{
  "n_layer": 10,
  "d_model": 256,
  "n_head": 8,
  "n_kv_head": 8,
  "head_dim": 32,
  "d_mlp": 576,
  "vocab_size": 1257,
  "activation": "geglu",
  "norm": "layernorm",
  "norm_place": "peri",
  "norm_eps": 1e-05,
  "positions": "rope",
  "rope_base": 7100.0,
  "rope_fraction": 0.25,
  "qk_norm": false,
  "attn_scale": 0.177,
  "bias": "none",
  "tie_embeddings": true,
  "parallel_block": false,
  "extras": ["capped logits"],
  "init": "uniform",
  "init_std_qkv": 0.0492,
  "init_std_o": 0.011,
  "init_std_up": 0.0492,
  "init_std_down": 0.011,
  "optimizer": "adamw",
  "lr": 0.00182,
  "lr_mult_qkv": 0.4,
  "lr_mult_up": 1.44,
  "beta1": 0.9,
  "beta2": 0.99,
  "lr_head": 0.0084,
  "grad_clip": 1.0,
  "warmup_steps": 239,
  "schedule": "wsd",
  "decay_fraction": 0.81,
  "decay_shape": "sqrt",
  "final_lr_fraction": 0.0,
  "batch_tokens": 65536,
  "seq_len": 256,
  "doc_mask": true,
  "train_tokens": 360300000,
  "steps": 5498,
  "dataset": "wikipedia_en"
}
MLP neurons of a small language model. Each row is named by its layer, matrix (gate and up: input weights) and neuron, and shows model dimensions 0-127. Each number is 500 + 50 x the weight over its row's rms, rounded and kept within 0 to 999. Numbers have three digits each. A neuron's up and down rows have the sign that makes its largest values positive.
A block is one neuron, or neurons of one layer that tend to fire together. Before each block is what it responds to, as a language model described it from the Wikipedia text at the highest values.

Plural subject endings
L7.gate88:570515487514510480490457563526508450536608576478535490528479560531510585516477475561611505551511463475480432606497544445463411441512496419440540508443549467496463493532500524488415482470429496570567528476433546426384418521433577555575436511367566508579472530512424532526508457564493520519485532402469476509551493525455578511429529450472567459588500479456494455511550444424502419536570
L7.up88:515496499571540437529476499518488562474482475445583552505544525457452453532423595542421560552444537425499494484583490504479454582421431462502490462518371445587544483424544479502539517557512442527461424598539494514622466509531504516493526517501513561469571563569468472424501487565466488522490431511464469392446438510514462605399544535502510572551557467577464465509551602414510650464511

Plural noun suffixes
L4.gate29:505558490492500518502488512485529472464618596478455509404499496559464502538533500524558476559442452531474445537403456504459618526495459501499585532520465424563455370502495469444475597531498527451505574479476582564553436523479521510475481493578487545566445440514455473510609520589497672568480466552432432467412494516494571601491516476441484469465523472539500511535500447491455505477429
L4.up29:565491437436463539506540485521533568487468599504533474421608356452481510484534414497513412434439406474499457514516462535552511455484406493465468471488608513488497561511461518489518516423474497500530536473510538563432446493525510525518543454476566427446490453390545449550544397496534477516463563576448501375571421597501499628428482546463498536535491461552513507535565609506539454575524
L4.gate31:532467466507592564577494497537496515480536570477566524474433529519415536501493484507525488475529383571523431479437373440533552417444461528478545548463503575508428546451477515500568572515500543474560569520517509528471489512521584644486411515518468604570511496436440497515518537512418582496470472440398437408501513455509517527441537487532548538515546420552458459576531475429557477487550
L4.up31:496512459425590512476527460500577521496576445448485456593483508525472615503446447469547449464416426502500463514538492524580454546443477492456490570475461505505546533433486537506412401524549435447570522515535553594458475579444543532557489508470517515463506438511447577486529588466594478482508497434511569413551496393546435525503511525444550536553479517512461493522470489585386458504449
L4.gate139:463495488461461550634501492538517477533499603380496488489555488556542515524589476563502496488477404497534472538462486495516417489474437439549424522562489473384561441560477516475558539452527494559660565503396478527502528505456553495562503573389570459518494585420526481494525443491421591544432557496473509487394578500528481585546488513509473467579564533477593406414466504441437515490563
L4.up139:487398555521470585425578480482544478486541514444465440538425470514568509540504512495544505494492508557514494540418446378487478530484464529528516463537469510527515424505600530464435420496503479541515507498354455569466530472492632508538413417445474432463561489578433378589600536578434535449483469445483447463490514525493483550544476483488542459482518468535572547484403494485525461420492
L4.gate143:464450535476503605508501530529582517428477621489400457498470398622408390516558426573529509493423560464447506581546536481393472484477521530572618578532597513429523426539457515531459480551474456488565473588492541496517522414540514517449515592463438549543464474504538523610583510478453459453503573535465389591446437480479516492523492486445436523554499385518470421458444407479523628537497
L4.up143:466404433570489495554508513458568481477523495521548494454507480522480579527499531553540483509562515590392424472440486568421546386472486476450466528518432548501524490556484650543513526437470551474491502493504519530475502540510537533508577602459486508578447470477500469493486515531504528447413574541460441469472440453472547489516446481521361535528541500432428440604530540523492558493502
L4.gate202:481491516470554469464505559471509541511504449546487527572462483513456552477493575500518682579475496465529479557502513449545452519469432558468462496528485581492571537501522561415456429512503453526501484416462510544467502522460470510500492457416490447548547486483597563469509567448539561410522518460507466503493568530543425468486377527505429493504505534645545485389463531392474535469555
L4.up202:501529490508446441547438481480458438504532505506528534471528452465538489470469543489464491564518459494546477487459467596465561490487566572553513483491435480460566460454525592485473555472523449364595534514493495572490506536525458574502518519525497475540573582454526503551483464489464504561475554469499385491557474494466552506510552553581448480585475499465460394466503519521526493563425
L4.gate207:539529499463417544477481538467495564455490586451427513546466583588498587456593458469529571435611507453526518506434489513522562491515487508520563571502489511510502491654491401433586482509523498459578551536591550543474537436505519578459570589450478523497496408417465498540508464493443496534450571485454488469515534522535487503518446452473476428459538455483603525454566380491545487495505
L4.up207:493504453453473513471519608496508454538453513447594547478623524454513529419507536442470582508553577552516489513563436513495518493378517455464572469437490509516481526560542408447484543562520444535481494488543475517561574463563469465513454548472480498502467453451596474502542574532503458480546572485458538468508508489509503522493402444521527525518534421529585514434497529521500537514557
L4.gate214:493457463528433422478440522577483514433591439466475438570521518522423553548630435484513419429442477456483408470501537642566526572493455517544452490638449462450544511548549531422517506551441560512469546569394530512491549460441529490560576558395603517397484506515495518438501510510449509486498590470445536429495509494535461474594448525559486467507598512538603514460527570476437424493455
L4.up214:469487590521542422491598504554546573495493558502559516454542365519506405477532500617541522478484495381538423481522458478539543490378439419535556496446471519536522437557431532525462573466457451499539527582405533539495538503583538524585471536520544367456456402523521387528512479412540587466515509484508500431566420515404511365422489515551494437499473559517535533502513454571488468405503
L4.gate228:551547505534499486528501431475488631537572576507437480469478505494530444452470441478559461515534532486486468546433446589541380589465588540571430483539523415474500505487557516457517499599446553483505531499413441543506445543420518515456464534343474457503559485575501537447521449522489509478497551537451466603431534556480456515499472492466510424616546533484474495540520553554420532555478
L4.up228:477489611576462563467515469506494507548513487477535558557527558538585484533555569480494623507463510533457554456528454535448496450451537518446451478476488395500513479482519530442406508437557562509448487458448458469448418533501521551472587559488433498473554554475496473507613487525531440425575465371488536600574532455499450488561501460591506529558522516478485406496552489460444451464422
L4.gate242:562364454523461533399440516486501508427512494484525420487549545521508416455524500544528530547505543520584483601517531488427514531467512535612475540524415605442540441520486489467468460500552587534432497508350566534569511520496519473439513514445492504550493520521469461401555464556508476603424516540456541444467485526572529520718506506519487493590563392576446542515521491476452497467474
L4.up242:483525397578549471509471433421526393543486439532485548397489492457500446444480380535427500498457486473593486508502493497546454480537477501642545419496505573448420487495510530485577499430534498428499560510501441463477459506400522478459525485543550423508516478525500526442527529462519503571469451576465516442503538461512467591506498475546574517471511531440516503462510539575527478568500
L4.gate304:525498464503488516591526515514500459590539470483470489501429503619451556471584430534539531453498521511539500472507493579478427461507529444589391504482432596464467417545524500498506577479529359538433601460518422496440441541577505553485524510539526524517445470473487524488476486479445483532477488560380448524462511552463464560570371499517431454579528463513445471422542537553438594446455
L4.up304:501427490476527536460463427592430547440490573466494457549514602487510528487505517541533402441466482499470493495450575507539517476479567548514526526541599592530555422553432489465502497490485446522421445504505393532515478531476484524542465578406494545479436583542501527352476472440472548480470570575512428486469520510518505467571519543452531497463459512438451474566409446548465473515550
L4.gate349:459553467498498516500541442503463531514486545469471437384498554500538604440547513535566516559524537695441412610398416498482573485437500464493576492488465481428476487676479513494507407495530432472482612479537493480488452561496510484527469596407499442497540537491521536559502479543452584437402432524563445513552506466483537500539519465575473526605497458561447453512495535370544449463469
L4.up349:543436529417424514540507477458452363645419544502542452503502556649514586485527519543491430499512450575472426433489423582557513481480452530463501477462523420483481586544514503442499489506617558514498502551533514527456512540577500529478529419474453423516554480518474523458475471511502460540408488532441414565507517510482477496507416496507462482557542532543497542499511524458441525425496
L4.gate431:503473456471610512521512534514534480430500516451474438558584598492469634575511534550556576457487527507494357459531519473479465553460446539497574541558452482625568405619512518457487477520475440539564572487460486428513475570501587501533520431554540566473469490422565511563517417417515504536437460532449464471507468476518494438507408468528370478570450384556501508555509459491539505516484
L4.up431:428442373478536464501484551597531437460521529427580512537479498483496488510621496507435474560494477518511424455448430510551500428516542438591554533605440487505458457496556509491416468490526534423584484511533414500542522520505461604527427495538524481475510494463499358545488579532458562569508419516416534473483499475429519442554474513490514542529518467458522457546495474517601331542528
L4.gate444:530547572487525484596478495570514484467560518471467560469428509483528519528513462524472551495470412516553452556532590469534533508401472440531414507547453471553457480433510646464533521537388403470527533565445502544482500517553616582414512465502450485477470458552425481468545482560458579466464546484515481466501513480467536518573515463519508509427520514479449476507511413510460479503491
L4.up444:370492532548508471610551443413427559483499528467483473522476526434521516566470466474612568453587486468482604496555431506486443559510380465495553495373567495456476489514515424460475465531553503380541434486375367477411544559478469522477465527480490493536420493453477482475458501492478545548512548522444497569567510480446415498496537514567541573526541528511549567517477571468533445481447
L4.gate470:466427512408374527497514537554517505589573480428502510464466455499433452560579536539555526564434502572569434556399471426471434421456408455622522451468566539547515487476511542558546535411514488493500565481461519502492602446507542512443522596465521554537517451472511522586520483536457514633447539538541419619563516470579535543450460434491493389533560477480571498564484458499482575532597
L4.up470:498486443491461547452540544614529372494379382470669641524443411535504531477548543505478565663498583554481542512425457516517452524547516492542530448380561413397509512450503467462623533500473522400493439478568489521524544506527508450587437545478458433494519481545380545509542527399574529514448455566553553507464486434451489526520485489469519530547565468473517497453468478501470460529589
L4.gate518:566460469543449634614498521468456531510468598563420479489475472536498519536499553475484527474547462505461482570463544574488485555524442544449500468531457508454517469493567550533492521553473492534509475505431517553402483500458462527486525516521511517547615490530482472592518472479574604479436501434466401497422538482484536589465504482498481522449446484500579465448519525379431443603523
L4.up518:460490546469537432521467460500518462513544532468500440467511491456432452385563587456503473520446499468538419511432564479531562467513518529537435537424569544535564511412498524597457505498421532470534465463534467559486597514420513502474619525538488451552569533442497480488486506499509466512439564410409653517510502471472510459404599595507569464526517493503595424563457561461500479442519
L4.gate560:549369496487536520436495564530481486485561511489442474525454546606465532459532478515457517443447491461545534514530491490384482519490485560565458456594503541460556528544517478564480525369445482525444551494520556495453605475600446505514474455367507471515478518444349414501549538435478514462446520514482541542455499393508556557461545496538409458534523475568484557403550434478465547524529
L4.up560:499433456520471521490440497434489521525497506418624510481533462468425532553462473482548426522430473574505456553546489528422426520443603470525497526521438470521513423516455567530514498469518481435546473588536522444499446506534581524538501507474548475488647510569447460471448468496514502574469467588581541488433547504538545571587483488562472429496510504517525413496513509542550419462557

Space before numbers
L4.gate4:503496481553383574540448481452500527544442542583529509540406534528520511490543481573482511556506448454473482483604513543506549475538557360545484478473476509598492423475626513469505553524536448499494432484521456415540504540500447525435438498471436525527405477507507469470548444544437607599491575599550424521505561495479506459439564458524431370541562570571501396510485543480421505498547
L4.up4:488503520432601509483492529547541547509516489539520540569420608516573411427541520574501507535497533484506396491472557424457508460541441360457535471472454490496592633490405447450519463534459508471498500473495473536572563553456439420453502561573454453565470449503501485493511440527577527594440511542484550508515480464478636460576485505393520552470538402504523516464488510516455552496440
L4.gate47:494496520552429494619494471566544600439552518531515496524494590480514521463531439509488424439462394446513495507543477430511536481512500544479474501526524510423550496481524442479514487502485483449450482519480532498510522521538538511553482450380539397457543493494509524514480517460528482587487495474480550491543521542516605539608584463538549494503563680394562475451544466493510497388560
L4.up47:496503464541583662489501412496374492539480537367451517504423533477439478588551538540497510531523527575559442463499543482562480512543523487498518540511383494565537513481401558530571453460496560498459434489497541543477454498516564587536501520485535442487504439481496443426491445472550464543507569489539449536488541526523479473547478466543528495477463504517586625378600536497461525544498
L4.gate75:453524489587499505461441519501576533476528456509459531460472449524484478496524461508420471471464440490492483450509543481494412426537482482549527467435521519448559478434483468369479504505490531467579538470512512460392578436451547537495486477483482598456503558605569549482521460458449532514487573449500594641543489459518525551468487475533490420482415475494439567444540520536443534540490
L4.up75:517529540456576537547509501477494528564563416467479533496497547456423394494504416593581478520386560541487550428508532484484447516483497487467451475495476440499586524506453557438423574537540417496484483511552482492540512601484432504474467400474430375482513518542496501572488526494443548506478544563472473500480511530458511451491435493449452601495390427488588443472489518471496482520470
L4.gate111:484506509520500616515578495491517578475547633537491521412560464517508464404495452531566556530516496595488490530460498514461465466581577569502524497534471502480495483549460528493571459508472416529562474533475527478337562523495533521527411458485494551482420521545484512449414554353493453531484533572546480411516480497513528571563509479499433527434511452482503546540415466462404500450421
L4.up111:517578567512464470563439508425525512390594427470563497508499500588542370529491456518480477578480532491552557506421542501529461369573600551441536477402619515554445538513508447544498419414430508572541439491428466562521516586606572469484523483472466561447512477415613448601479441428474539512500543494480497505510424503499493408555544547556552471490475468505465509486507505564518439522489
L4.gate123:579459567604582490532445526548464577587587532552544465439481465517519398447546416567527458477499392581557507479531502622517491503407610563490518510515482482549535532460534533549487475533517463412456499476407560477489568477501495450508471583458440526488502522496540407529414561454373505513553546503492437511482519493491568557518570458468529444413505492548456391519472522556451478456485
L4.up123:441448436367539462466521531570507478541451517581498515514539409438477457368504533488466438439543480416491544544519389521536472481493498471515481614512564599459478549485469470506474553610481490512555422474626553627480459443535533555494572452485523509498493492552564428483569512421574436460521506546565456457524470390532490487609558583514494499422556476551464493561516504449468451470601
L4.gate160:451448465499495470541516448516542466449556532582544430556475518662477435488530482584567444501426543542487491558466539455596441540505509507416539485541526468487520499432570516513437511467547476499445474457452557545541436489560506432499429493416526575441489455596446509511557473524516495501482563501486542472460576484550440507600586554563404462363494451517460444544463501437468619444472
L4.up160:511439426397466554443517502540483489563504479542444497504414545528518395438493562533583416515581505587457542564500437496559489490481513504420510451529588612574582483397624404508518439376536445518556447439499549438439503455481483466510430516501512530477436461603483504474481492492514490529502524519483494561505535433490461545441455479469442563516519504583503491518454520586513531370495
L4.gate216:596502618494600576474467502505430478469610526533475548469494436442527487549531491583587519542510468415502545578488472486517520460479531471506563534564494530588465488551364414439550450501510522610597557467468573467519426600460545588452531556540478468462522486503506492444548503481513480467468646487472502382487523451545546528522548505463465516487516528514469540557492451430493473532445
L4.up216:588557540537500536481427502494580478591561571545474402451507492495462505458502459566515487428472583514472428507537500539491392526539438497513565420432493518520566501477592508462507482515569455506433386488552492466488492491465506491465579552509471446501450455464532444630507489494510500610474480492557495467413587411527532619562480598514457576574415497525559607389475534503477553575562
L4.gate336:432546607483637582484561515474464466430544477535567605544488570453448438492585465508549548604518536457535456479535554413491466487465490510498429476532518508432529497547503452516502442528437519616556505562565592536425472453368528547511631520462483516589435490497522392582454522458517502471520461541566477512517513531543480396499560417547483546532464498492514349510545538499414541521489
L4.up336:530506465529536605602462505479421460493486438492561565501528480546535534468462491594457453450497518507537451459480438459591466490524493497481491487434464500511455459437506524552491544609390564577411440471543471544497517430470560457338504554527497580491401392570509527555512457481554491586427511532558532525470488568474498546530482498333541515511493564548506447536533571497481539485516
L4.gate383:500499567484546509486486555524560429528497502531495472450514555460524485569572576517513497529592460480636489530483571524502414454570540421482488541596432534466484506558477442529505561543466402571377503506455529479460505546489447495471471483577440490471433545437406443389518483544453416509490471646422466559507515491455589581517466516510463513417572572527525456528560436397511553410465
L4.up383:498593499492490526589454401473472592479458524526491411510504506432517508392459468532439422545497565482497469591458547599555520473500485477522492508490620513500461446518546482432476423459443528446548541503472518473497461563566405490401547513494429510533400536526482596511432528587540561586556448492478453506429514528425525507473455488514494525576478434473411513554577527610545534490435
L4.gate392:434527462561590570482507576573493558491422546475586542514381554420554493540582557562447434465581507525527473570495504479477483489547478460526480533577355486548357464503520465407468519460507443465523466453443495467481546615440458519495506526482489466537543563543474472443559457481428542556561540574492462398502514379499494533602524522487489523466545581532553445538506486483483520493458
L4.up392:500425493510579518540448468433536437538537379569470596505414514499540449375545499578565544487468586505566490459462548477482466439548410539555477483433546581527467529483499454397549485536522595504457543564506592390509526488486491519477487525569488555505465516465538499493500472452537488555519488452432558608509472483491491467519586562565472433506549459483499504481471508473423484383443
L4.gate399:527497389504521478513490586534478481528506531539549420417531436601437411508491506475499504552482471474463491484606547435573551482465430491505488536602470523504553512492560519444486571479470534641493484572437500531360543577616518530523528573579612496575504466537572502514492500452495550515523527502496435462468518523492509501558502520474363463527487413505595542541526484483591565499474
L4.up399:439524415506507486524405459519378550517538423517462470423537607490544489436499511475626569505563533558522403426426534483448411420472561504445479427551465525540508526455459451528445502430510461496509463516470517511536482494513558459448527497536535462534545542515503439434396446577434572539490437624516563556526509512523483502606554581541498484457480589482524527509567547541477460410519
L4.gate406:493525455405516560502444571479438541473536521477528559460477521557495587493511486551484491497460535521477411628401514506528456401539471482457561632451546493529520466370441539469576460580508570499481486405492449491409570443453427631462439553519491499500489442528535432403456550454523496475501426574467520550518455477592556457590483464530530531460581533558459601466604533527562477489446
L4.up406:408527541527446537511532449453465516514419531510508466420513479394458506379424465514465478502447449460541527509528466477515558403508531450426505468496581508620486548455574523466421616551536540418457481456534506534523522580498415516455556451563509477508534462488532419552491475513504566457473505506584561543484424423581664496480514529473462506509535591477458496453527491510480476495538
L4.gate423:442495602529600506518427521573484449441530441478558539483523487475478504540529454480429540540441397450542518583358429536545435469577484422569579506591419463467550555405467510456394508527369529480516436452416490458495522385435584552519452514499456609546572464494472539549465517496465492532488562435453559500534538657487569483531587474485511521443456543509502445533524558472509486529519
L4.up423:451538586525481566455418502547504541604548455495553521509524596486469586494495511468451518500451441399531424517562474593580453474522496522531517530472496539410498527431510413519514509528561572585549501388511530507484507518548499379456563533487441487541525518524514466443530489556421448478532444507514560419526449525478503423613473513515495484464514454523506530533448486423526461409465
L4.gate433:572555527489532562545502482446501426468601573466537521488458565491545397495500447506501495565577460495360468529524431457512488428479445480468512511492461554528558457473535552556488613614561469497569507493501568560560517461472596547490543469457489443485520489461427451497383406523489522537515494497518487430459477456540527428471522334516453429500506598503534418535448548574481558571458
L4.up433:475443475544543535535523465504510423496491460477501509497412488502497497483557445489427474439571445498549433509508578487588560566468558435503508446439513466558565532390683463500476565465472487506424525447483499568630544578526488473502470492520620497510495445504435516535480475536561504581442510414610540521516565483545469474514519554387497385509438435471561444502475461517431438415486
L4.gate539:488434544461567459544499519466599472507551485490542543514418562573479502425481353555432541475364453448508488590574541511504441537500564504506497541484585517456515522455557509455457433563547463542499493495546498505562575539465474499492538516449547595473462492526509512528500501538521469509491432441554503497428459463435499504526529473511342510502481453419530497556499484523501530589478
L4.up539:586462512468538513528511532490453524442519519443526565573555573491524474504487553458513441544488455508505548517461593516532544540482473463515496504412532475498575408439543492478568430582420482565547495481517517509518471439533514493572422556590479484469610456532465529582458453508446514411430418438466545524451502523528535598520523453525455512538527486435512472576543593471377542544522
L4.gate547:486552564538526635551519497506494605477497546441533494558377506534557481498506513511510465414535520462540463483474540463470528506550568533396410491543402534445501512525423454488533452520529475553486468461473463590496488446438520522524527516380437452517542557473596492490495435467477541497426568540486530477529604578513522422560547541557528549495448493502421523473526446531560461442517
L4.up547:479394491504571464478493535575512545532456519434438554617469566412440469552473501522466502520436481459535510553451523511560449393481533449486544464531563497511558524389387529432486460470544480578521478460548545481490505487486550592432500459528514496521446526534573551496516498513491513594522533544535516553496514523516615483526436558486460625523483444555455501478646595503437517536504

Before an upcoming number
L7.gate398:489580528535559501499536485530565524506585534523566488511492487441481452555535553494568470575414412486512546516488524403442488439477564421513509490480502568531519450419475456390544529514452480536461499475475480530435615446500550478541485552506510598579511515420512510477533507517511511579435539558473468545455488584457525456472556451448452484401503452603522518534507537596536451505498
L7.up398:381472516509587558541426592448584470499504459454457559502448481539491518558535504426458564501500454482494583591475509526529438512584470536564544578520438463440493520540538535486542487584526573503523528385531560453422504495469418506455506500534471606505433455567534471487444599498556470514594496505479600591460544405526526499577490557520513518524462477520477436579453464531477473547464

Word-completing suffix pieces
L3.gate194:489584539474539491523475615502556591541547505458538550442435416561480476480488504558525452477512504515518464582527521546394467636460439454485467518466470544515521475532573351473493578522566471464496569540534476582518493408452497458452478568458558625609563567511447449435567395532451512553416552487417416602508475439591573437430513527498559536488529497476532512538542408477526561473440
L3.up194:490564488370553420446531509480435434514457393504611580567474493429413584504546554526446464451514617554533536445537513534523534512443428516434573511498417480552534476571465528467502523598413420513397517549520481461520533461541536452445503498494515547524478504481554618495591423495444487451469402480527531520528553504551522457520513504446489457440556544488452488473508466531454521386586
L3.gate229:469482562464522484516532554530530492555411433495592496447510416508554564528528468485475472443509568528424507537537524424443513602478525527608456551579415580434433435425484432498500567535478472491532544480455497536524484463463483516523534479445527488559507477513450513422455492587489436620433528502535551467499509507450430428471565434458525427558476426546546482501540478513668521343481
L3.up229:621512553482449425520476552464465424531473449497530528432522611554474587550518493427503581517496408461499486515517546353535426544516484536531459539481464491516434471490470480433474578496522532456517480553417608486539521621516503436530531529497463561594452561556553470505539520478446465571416490407576531531508553527489512441503473542475442459425455493501510495517517456557557493569481
L3.gate320:517540567443546477567442514484534569546538431472555533468531534539457473533585448539621517408466517417487508558426512492389503474503503474529496430570437479471504469631503548471553551472526463376475435487433464562520490472520514539524558521559508546547553448564497422509604440474452499551456566444376403471471550446528530562446450586546497421504573459486529497472533458479526499411543
L3.up320:434465620501423551530513467441496490392481403434530612548571503633541486584529506540451484448524561581528494474462450428471540540435468491449518493507403561478595442514577493394521530513535457442442538513473594581537529405554506519530478494410475429431465483384507392576554440489477561511477488434457509466541474456470506503542549533535469469579537474524581506456543566505522415528505
L3.gate553:490528529477527448514470498551572570474499517370519498564505606448479457485524507544613426588429527522547478515528468572540573523414430409559512350478542506449489494581504429567465501424462542449458557485562476513506504479456442521555490541396544573571550419472590551371441523490431583571528560494442453513470519510519522553509481506444491560519596468495572511599488506548462533484450
L3.up553:520519525500545458428516503614554469599550477457651539420411467457559597575506456487480529505523469564428536451398433478522542518397536531517527484570433481512537517551465530503582499573539509511494442546440475444474518527508456516472431437420458515507525524555507543475544495458452531579516428464461479417481573480521546446532504408559485394524513499530548443466495519475480492433541

Table row start cells
L3.gate23:467515542505524622522532547541454463533558552458426495565433455519479476424563509576510531480457444510557447567468473387558554460465412444429514495610405505568558521407493519563490528518455471560433550474481581486525530390500526496548489582564438520465583530515521520467468497477425572600488589495545486508472534486565551534579504489486533462467533548438559486435549565441513573484581
L3.up23:512609536537555559489573529382460475463483530434490514557469601491465423418545491540439490503511550589421476447495488448491431528440559519548562434428488530565527508421465497410495472558563440509540469521532529559489486578540536531439458626582444545467462508525560506453457508458485552514449482533468504513485576505514529464550590464426408481458534521468541456426486532480464483502452
L3.gate179:545442497446472536466485591508425485433549517416415590482515473536467512514490602487503421406447356561570551500484446489517574458481498432482516476558429556593518473438522553498533598442491533506534546490473541463520418511480606518457565543494414563498535483477442565450404489448487568494419567475549497489464494470534555538547481435500440537466522553439554431484508467484433369492398
L3.up179:626417543538554495528424602514563517461626505504520533531501445427489490499500547513497447505512444548461408478534561366439558497497410412520536512503481473499575466526505547447470558465515533490486530476560498549534503497433503544455421547555415625561581509572529424503552472507477432471484532501504509464511407545512508490501509476437547413428477447457514451453569490419524568449385
L3.gate458:516564401457538594505504477546454499564490476567474407493481585504553464414532460547491482466462481446461439601419495503453456557479477478432554497542530523574492518559541494464508542497468493474586487609522483473430402475378482554439511559517507559485495461454489552537567475459466612500488466491457441488513524575557570573580486502423520534465506489482530549566469567444453476515396
L3.up458:497500553497468564510572478455506467459483448533412582538484444460612417537504506650496535439507464421512453546437462416518430522522476600604567408445491390471599502557487452475526500497490505486513461470418488553453474499503566477508468533547503526515541416528495448474403447456528552462451471568528466490450483593466455487479587471571431468512521547534485515547527521489448460521458
L3.gate519:501481463482544409546432557482607467527540468481436466526482552521451481451525550547473491540530562525469450542437509507482524544491494476525436487517521516525488545534493442491554451505507504596500646472435563480512479517465447505534494547518487522448504468505513424441543563534501597596566490492587396544482580462542417455399508466434430521426486472501526496547456500492464534388452
L3.up519:489500578510408402556534486459399522392523482461487530540532507532492476550460518491566408583419504485609570588444498472533543442538492540408483565450567366576534456432495435503519426537389515450500557453597499559481509553491532468554419525557534508538512524539484459545525488495524525480567477529532526459575478555523471516486501522456353424447451484553522506559549498504503526483499